MLP neurons of a small language model. Each row is named by its layer, matrix (down: output weights) and neuron, and shows model dimensions 170-340. Each number is 500 + 25 x the weight over its row's rms, rounded and kept within 0 to 999. Numbers have three digits each.
A block is one neuron, or neurons of one layer that tend to fire together. Before each block is what it responds to, as a language model described it from the Wikipedia text at the highest values.

Concrete-noun completion pieces
L6.down1023:522501527447476501477523493514465564501513496467532510513529511482505504488474445522470492528526528484491543501428487489518479503480499518490456453484520521502476503515532526508488436499492463507472495467550513447490528498484450473467467499539547507477491521475475534470532498527504484531482462502496477511510525511475554486469500466507511529509483535481496536492478496506495505525458528497525514508505518454523482526490529448494481486488534489519477529495536513560526486473518497502521497522495489505518518498507

Negation contraction pieces
L2.down133:521540522468453469475490524498485497513519540484490467492451517459521552551504501531457465485486515533472505483491476554477489450459524514480546483457511516506479499490494505485512445465545488493525532470491517546531484478497474519500454433484502488447464532532475508528495482488469501456514497500437515541480506491557506500434524522481503472505485485510485503518449513517519496462445501484516520522504495549473464516506493531495440515534491504511508512527507508520513487485533511526517486515503509513503524464529
L2.down223:510460487517508511483475495490496462543477520503494471419483524524502482479541531500476504510503514522517496509519487465542504491508499501520513515492498540497479487494533485542509492528533498534487514431520478490513533501502505501461559485437518489501476475484514485485482504471505516453513503482466523545484554457494460495494482462453436499507494489496489468510470525509510511470494467503530511522476505547505449497503449513475471473480556462583511520508506541480494492487473528499490504545517473474512486536489
L2.down333:458536501485507506505488492509494521529473508523505511520521519528503511502483525490509486522539545528453524526452472550495491474511516466467463506463495488555522468498458500514527478491477511508500540567481466496484487546504519458459475539459507521495493521487489540502486511526507501520516481481525530455484487542532460494510469464508454467507484498518505515459539499478479494510503488458474447519490480528469514515491483519501460479486577496509513496545472521532521504472506503453511456461506470484519507510490
L2.down488:521469541488523532491486523524516495493526465544500491519519471523483470540537506520492477524500467550476498501506463485496526489485472495522477531481463500495505522467455493517508506498530458505524485490503511554536483506479493487462491492487548495505518483545524519525521483518481503523453517496496510542541499471500512440426540562453497515481464481567490502499522492491482493493505506531515511504494511518495486509533503563464502522492448508482468504519478481493502480508526495509491464488525526535516534445493
L2.down620:506528516490465504492515481472528455500492471515490419495438491554476514535548503438495526500527485524526508510506511503515523463537476515513501496479493524505543485477504529481526488501571455509494548502557464504478518505550497473506518492508519483502482505542491472485478499484515481460488487484534539494475513508520519444536529542504466465501498474498506524501484457463496531488483498488532531490482483493479478497473557495502499530493509536454505490509465491503481542474561479463516501472496520465516462519474
L2.down628:503514502543482477453507473454498559562512524497509481485466467480519479497504508476525501502503490491549496453530554462506475493507462500543517499460515474519527478506553519511505507526527478518519502522475483465451494496482486486452522511475550464534463503451492488464522483465476516494504477508551516502500492487536503484530526473523551522482504494492501454483517493539484497529434511526537449518514513499522501530516514524490448504511513494514446501495495539468480511516547540472477470445488474518516498507487
L2.down657:518520430476522474505503535528469518487500543477487493480499488498494491467555513520512524456497517494557491545524546460554457498471506487477524518482499492527542497532481469506526491509493473483483543475502490479472463485521421498508494527493540487516469515496486510466501485547524523533511481451531519521528464485517505498497484530486512465550529523500479466517518488504528530512466489484483480518527505485490515519459522531507474479510476471548489507455525483494482501488443534480513478484486479527517522514457
L2.down722:465477534493518471482544504507461508483475498487514538488518480478460467507519457468453487496467445512533510522504493514480489457505524535460531479511497526533533452466533484520499455495526493545528546463540489501530503489520446498511510495462492480542522464467501503490510483494515458489545490499522482535480482494515465442498506521480476508527504530513537490481489538462466523509494492510530464532505477506496516565455500490492484500520494523519445482497516493482496457513517538510502485499517468516495551543464
L2.down1069:509464459497490503468488515506492501508470496490486499509512513493512510506483466512488546525479512536483514536488532483536506472485511498521496508489468490524512487517519507534483476494496495530496499438497494450478485506503510513455481491514556471515556492508494528484502494464558495534496556479496510527526467496543488498472469485461437472526497537498456488464500469538482493474514457481507507490510526546542496520495535503462483490487538483515532513536524493466510494501508506467526504511472493520533494494487
L2.down1101:514482505491467492532481541478528482480467510505485471495549526536465470522443483507530481504533480475541496470505511492507487508524492512496506488502510512495497518540515504491531541495529505472505504461505500476481521534509467465462517515472508501472555448520527475503515495501500510508483495544492509539452475460508496465475517497539477534469497499471470455488498497494509505430502502528515468488477479501509496507509507456479480488504530484497510526482505479499548511503513476459499495479488525490538506518518
L2.down1182:505523464490487488504536515486508496464520480515487534515521529511451466541512488488472486523487532484489518498528498525493546513511520526489508511488531496506489506493449450505460459458463474504533513495518488501538464501503473495529498491511471449461509501513524477459493467505488515474479478526509544495532505458512505509529450508523523466526511496481520504517497501487491528464518468455500514511555497491493521502508489511507433484487522505476549492497544510529494474505511547496499487490527474533483531540521
L2.down1254:490498521486414473456480500490506467522462523482490474499516458489468547479506523457501485497496522506473465505500465507522493472497476507510503476507501467459515531484485475532486505515503477490548449540496504474472496494464504528499449471536515472513502504539524493429504518481491469505543500492537494523486481521465528536476492524511529463521477500429569541523515462530549489513482479511520493486502441471528525480523550483528480475534546491468453505522498505489438474486490485509484514546479484450528508493477
L2.down1310:506471486560488470487497509497489484502505470519524522513497496516501473490474454519510496507547496486509509542549500482467532516505495507514515500486489484526521508523480527503496530520496495528475506523476499510493486518527520468488478464498506503538470498502551515484480495497536479497487487476482494528507477540529525451428482505462479485500469444501516492472510501497476493451488470494500506503478514480506490479482490509545465505467433481487481525460480521537523450540514501518489509434532503566514516531521
L2.down1524:475479504453516529468519544445487509543460509486523469509525495465486506547483527462491485505502517473487501500505492474525502459488515507563483457494538492527474481499477487492553518528502469497496492507495439496467526537543486443546533488494472475570532509534534453448471492499527549503478493517543511545512476513511513471498479478497475461496523500496451462511487510473503477493552489517510494493519509493517474494516489522490514492468497476498499494520480533506508457504443477541520545514482513488475499454491
L2.down1672:513526513519470545509491456510483512464471559470495499498484586516489483495529517481500533474487506486523541491460502497475520538509494490519544504506491509489529484465442486574525527443517480520498531514560493488474480509515500501503477517459496491475528531463485546510517476494497506483507428507514564526491462481508483514522477515442494494525498504503526528558503474530531512441487518487475530505521493526440539460499568534530494498504482466488510500533485499485528488446516529456544500472492541535515542478549
L2.down1735:480515510496491511458514486503586501499532512481463527485541480486466495517502504505464494484498511499548496504493509489509493490525501512504522493520460500479521494501556525549535528526497528458527555472514474454454508495501547487510476503511485477524483483522522516501535499497531493510509492462466520496490481512458507477521475468514480507489482497499519477516489488507480462498466509488529496508516505489481520547495505503527542489480457467484508512500479517461526479517484494498502506473517514488481519518528

Superlative-clause auxiliaries before "ever"
L8.down796:487499496481464513513494515495502511461510476455503507479509495474547496508491500488447458524487497489528524479516507529481528500555559501489490502487513461476517523482518482491559474496500503485499477478442513516529467452515491463504497498496493537469471544518526525515504535502524529453467524499503497501481518534509498472539491500524509474512497518502512498539469477496540503495518528472491499512475460483488501465464544507437495492506492494500505505479512505511525494475444467489521492502463542452529497480495
L8.down882:501495500503522521457546521512534517541496537501501507495517515507493475491499489470536500490520475483478512514474548509484481504482485479483495529506490494488519454478503509571514462506502507527495518521540479506511479501429480493505510520484478552531504516487424463517534501493487510493493482509512524515512482495466494440490478483520566531566463518487491491522468497515523495472510486487511489503534471506501470473494537480477464533520501512495512528486508497497460488509444460469506492485495447498491453522501
L8.down1248:502510465460493503519522531499472485511516507486482548484550522491484513493554474532508508484471552520500518511529491470482522504460482484475514508501461511499507512543491494548504485538526542500504495529489520491487500511443485520485532500496444526511507489510498486507519502504531514517493488472463512499512487501506475491484457502532545493547488505495459548552513491533511497494530485484535480520469492506500471494512538489497503509541504534505486545525536504494507485478499464510483530524468481490470515495478
L8.down1770:530528485485496494518491486498459476503459492497503532438496464533480503523507464457502505508505495490517493507497549518465509511508507520471473487553492551485458513487512530501507459512504498496493499434504485507507518522480468487519482533484449523488504464473500496459494527480490506494527442464531496470512517513491470509510512483498552470487478488529489453497477502492503485464459486587484451501500485486513483505483499528552441514531473457516503489480538460506520436532489511506502492503479497507498506470504

Plural noun endings
L2.down39:520509504513507514502506474544493503512503497478547510453501479481506520470487499514439474514534490484520528514492514507484510436476494560483532489466479514543520494505492520522489479514491479535518540534467513501502495522514496469442511507491506528446493506520495489542494538519525502502515493510477514512520528482481492497483482537502523509501489513509507482475491501419528501498469471491506506513470531498544484527526480505524471535512480466497506513531515509488531521484489482486555513477482527580470445539486
L2.down70:491520474472444493536507485490498544508470500530467518492499530491487566491508503496548501488475499533441511504520506516493492498506530490504532465515457528510471499510500473532502444488516441533482496513490527542551508516547521514522496493510512525468484468533526518524509460517485474497493489483509496528474529504534467455481509455466523490522508480476493465517553448514519530543545517511465529530515514496490531513456506555487499482494512480487482523544547477518486444510481508529517464487553489483510530519523
L2.down76:497507508500486490489487474498468446517523493497471504492459456492505500496508493473484507450461473519463482497544477477498485484447511491547531472454490453468500488519445509511521483477511462490479502486505473489521525545476524476461514504513514553544524525498565480513497489529507535531512520479498530456500500478482486487546493526512470512528484484510520470515494513499522502490500500502535513483499466539538480458527511552479542480476521513464522478513511494498519469506530499537488507457521552507502498518490
L2.down244:486509460522468480484492516530525514440500504496495511487469512478510510468510507497516459515477499517501468507534489502471499521498474482473522512482506506523499452524518480476530527483470540460518582478479502519484478472483510487514475485547551452536478488520494530459496520517512490489550509497544487483493486501490529518517483529471514483518471568498512472501519492514522500506465508520454496470450511521513501511497565485476492451542492493557506498523532484528503468487486480501517514507503475487487488510492
L2.down301:476501515479526529520468460505487480549515488480495472518476522502507520492544526488511518465568533513506459499509468474541474480552544495475477479538479445516496525526518539524505464546497490512512538500507549470508507488516494538492514482509519473443495473538511516510492491505514460502498523501500523482471483509502466498495481466503496509519479493465527499496517493501521452520492521479518472507495535529487508523510535550516489517477513518526533505454480487512506510509509524512483530538455524460492531497520
L2.down451:479506493461492534481498502468505496548480512517450488490535499549501531490585522511516479520476542471475491506550501476485488501510501437494490550453505459467512536509482489517486482489500496513506559487512489505514580493503481522482500520455525489471489490496495525478509459531554466468518503468479483490543464498497506475454482480546504526462536493503511470496496503516484494495503511461478519498470471532547491480508499480499506524530522485492490517503533542485468518500465516528551533513481512472511472528500
L2.down535:493488497507511524527511482468500488495526519507493498482471475522472510490519506521498513475492477452506509493460500502524502515459511513529510507494499502526465496503513454541517489515527507499489499526490518447508510479525512506518440491514469508522499514536537467501508507560476591492527518472463479488556482466510463506513518509490456527454473469500531499491507508492500519499521481493508469500512496498489506491488518505499490506489509459487543500520474506520469485483471554500509542554509510509474498467528
L2.down643:506499495483502443485515499510523500513482472484502473500509446494510518489486529530488522474537514460527473488530474457507498504503523506509489519504469520448499526505493500499488531511474494495524528510510504535476497501537500480432504467521467504488503486467523511499480495467483512503464537528513489522485512497525489517524487528498479521504510492498509497491480505496476540501488509503474505482532499482506478505494551484548469535523508489520507460495465503502469525494509503500515492460520510495513540478527
L2.down1157:468453464465499516527512498450519520474498471495479516479477513528496511469478500495495496508513475496525470540517478505566500454487528491475471517478532538492490465510528515474530520522503473498484516492491501485513548449481445528496472443460529491511511416527546477516542489509545551496504434491478543505462518502519517492475541450452521524481510470479490453467471490498465501463494472511512498457501502457449521523503498534477487429474483509500531552495519503510498496506447501526504499517507517528488515493552
L2.down1275:476523500500570487512513509524525497517466477513558486501480505464459494497520507537507489500493535445503507520495481483538461466533489518465555499489513466498480495457469502566470499528523498513515547492476508433511533535517471537494482471491484494480542509524511465488532478510513523499473505530492484470470557520490512488510505528479507488496476512462505479463526456502491460486508477476497474520509536527499509467501517524515462494509562506533536486530504485510488541530509502502510448499507510496509472519474
L2.down1441:503507541477513525459499482523514516468479472476505482490495538452493477492536489522486522510510549494448483480534462538485501437541482512497521486507498495528481510525497498497447507516481508525476525481523547496528469523489476515489477496430524548494549486519496500482545538500498472519492495464500499494511493515561458467532515519521502497508454556528527497556514519458460517483454520500515478485535515501496468475517463523477493512525447538513522516480469509485508513501555544520516480517455505487495490477494
L2.down1536:485516526467526533472496465493470524514469468492477477478511550500486478486469522494463513496435501538473520501510515519476493538537557511493457493537474514516462512547518490503493474511491544503474554543528537515480488528492526513552466492503503498458464474490480489501493487517512486500531522542506495544490486493513466480499504487459479483448480505485500497502513497457521490525488507510494485553486552470460501524459511506473486522476504482484490513539496513515475508501453534507456526523445538467470522497500
L2.down1562:498513529488484521516486463463495511456517477472490500499474499566473516530521480519497503500530543531511524507492504503515497445489471469498484479511446487515518555536495509485447449502532490551496482521560481521551510514447434511539487484532493542477471498532529513559480529514468481523528538496516493499530481485512484460490513480535492454464465444474504468485481519473557495516504505427518513504487520507514484501472490551545468487491457509470522493484527509490475518516507517536495495476486490479480501507478
L2.down1665:539494469487490500507504482511476466509483480498498533506524531499492538535493510476520514487474507503464486480539480492468513499528486526516488532487464530504489489523495473526484463514473533557529546529530509517479515507480503479478508493466520501503482451441504480443501486494497559490534496481470546500482496500551478506538466435525496502486466508496511481516499501485495525528483508507457525497508504474477473483493493513524466499539557516478491517513481502504480499558526502520524526498481516509531499470507
L2.down1896:534514477511500504491486486492518493500482438505474510525497499481498522513453481453498497496524517486490490481476521463521492460479524473486526509471525491538506491500511492472445492500492515448478512557486532505503492521508488522496504504515503527540506521507544451484478492517497476488505569493460501510493482548494516504524480489510486480477518504486540517458500515502490506535524468458502498559484438526523483529528470470521475504477485480459542549462495479499506475522502478517531499450531512507473467556474
L2.down1986:531450485482446462499457523514473472499448536506441504451526514469490517507565488497524470531523497517517463533546536499501512549517525515510544479494526510488498471487502510500524508503485537479498536502484480503454541498494460493532499517452504511514516465516508508504477444512478470516510512467507502470490530480474508499498529472498497529527500506508463486515490461518504498526464487516485505518479498500458474535478509532476479515497525484542509517489539506517487456482460469512545504479505522547490505482463

Plural noun endings
L8.down8:454535542478510561487537471508537485531507487468527474533518549468515488535486520467491477501518507490476526487541507478489467474485485524513522482541480475477484521486465528513521453524534533518542510517477483514528483489524495507519467482497478490471487476467522508482514461432486487498471495507490498534517496516518510516470489476470509496468487513493504499525490525492495484511500442462482451491542506501505533511488525572510484486521536462507510479518547522535546491460522500494507519497460516518483477521493
L8.down421:482506498490495560514474478494577537480507537485515486555565531496492486478467518446504486465506489514505502481551479492498504495468515461514488502487498494499495487529489465509503489508515498484502530530522516551502514485481515532470441493508534521500556509491531525507501527476450486519489530490488529512501489486516456473564499524472506525500480518496483458499500533485515479455488504491503500521475494509517501528511527525484530468525543517510525515495505514540516517516455475509468471471486527518513477504479
L8.down1547:497532518515489517502483504488528527455491472476518495467506499486481503479515500464504477581502508419492496506499508533531488454495511510529565461521490506437515491440512506507486507445500501539518521556506487507514466520538544523498526494523473548531530498494504472512480509550471511517491518485510495525494539495499500522478482492507473517527508478496488476477534500506469508525469531506496522515529475480510521481503489509496459520521484492448527470489506509506510483481456547521510557508484450483519507519498
L8.down1634:494523497489488511460478525483503501468502519504518530502515486496515527487500484499486489517486543539503512481522539463530478499482548489470487466503470515538503536525517510499469438495513502545511512493540499538511510510483465527445437496455503528504510493512477515472523499471529511513517521505503510544488525517591502529543476457465441486517521486497488541497496521497515494498494496510456552469509534464499520493467502496469477475528528472503509498510516476501540484482478511480475520495467513520448543513487

Object noun plurals and articles
L6.down1413:504505499465471519522459509553474545467497440489501478509499503439469482489534530463463514504460523486501487479526445494517484506539508462555491502525492491525469501512515489517519487499493534525468548481520539515502520507479478530510434488478487496468498491470490511485525480465477513515475503501491531575489526511536500499492439499455471521478498497496444474513491511479493532528505533506498476482526558519529503508491536532508519542508528520488499487514496499499512490518463475496496511481436517520464500497489

Noun-ending word pieces
L8.down441:486526517500520508477503501531497483480551471466497515512527491521514450508501458507528490512531488521503545438456455519523525492500528492533485503483559521477479486503521503478528498523529442522485491464511523493484513484494464521496490512483475534489485510484550535444517527470515540538503504490523514503512503525539478480504541497516626503519509528478505482478552516498486521487487494529501489454515531509504478484481514488481373506483511497502485507504471483522462508506478446512488496506508525503511536500532
L8.down730:518488509493483501488483482527486497488513447488490462508519527498522501496519520527480471509451487482514482540518521511520502479532529543519520511517532471528509508523525506532517506476563515520521497501471496522483487533518491498503448501480510490500476446526493510510513529502511471509463518527460512495488514533567509491519555474514474513521451472423574531531524466503492492490492513506484517516510515469526496515467459507452563464492514507550517520505498455565507528524474507537460545538500496501512509459482
L8.down1496:438529485463476520429494471500460471454477525504464522524465515512437514529479482475493500496519492522511497429522504494473484517509496515475460467520537520521471550488488539538452461475503487532460501502507478486508545541486483536497497498510502512461501486498493543488521490508512480466476516521514513521529512518535483472528482504520478488504458502499502474514486472502517476485513488490538493480532510492488502477497485444451448470540472515521514494487511533495527517515509490514495530509489528471496477484505
L8.down2022:472501525504444527513476487478498501514484464523529418504503560504554489487506483503463493526487488547508518502503527498500456517509485543495523504488486528551508511509475503533471492473516468515527515491520541461459509495484539499537499481493472490486540502474452554504484493485542452502515495524483510504528495539504491481476487507525497504468477508507499496537503521489548499489519526538492523487517517462491530491484510473508484518515487489483480496534480457515501506452449502457480562539527502495504515475531

Pre-verb auxiliary slot
L6.down1508:530479520480488503465479523497479501526475467480496484525437518464525495503532510478453488562517489506486508519527514462539482460515521480489518502518508481472496537512427483486497453507555479490532524528549497525522486476483463531494483506434526549476499488491471540484528476489490487480507471502513507530493485491529472516463488469466505503500481484523519490491516466493457522480488513520496464471511551476457526499446519528509541510521512461561464483519537526537522483510494500514542515462505535511488493496493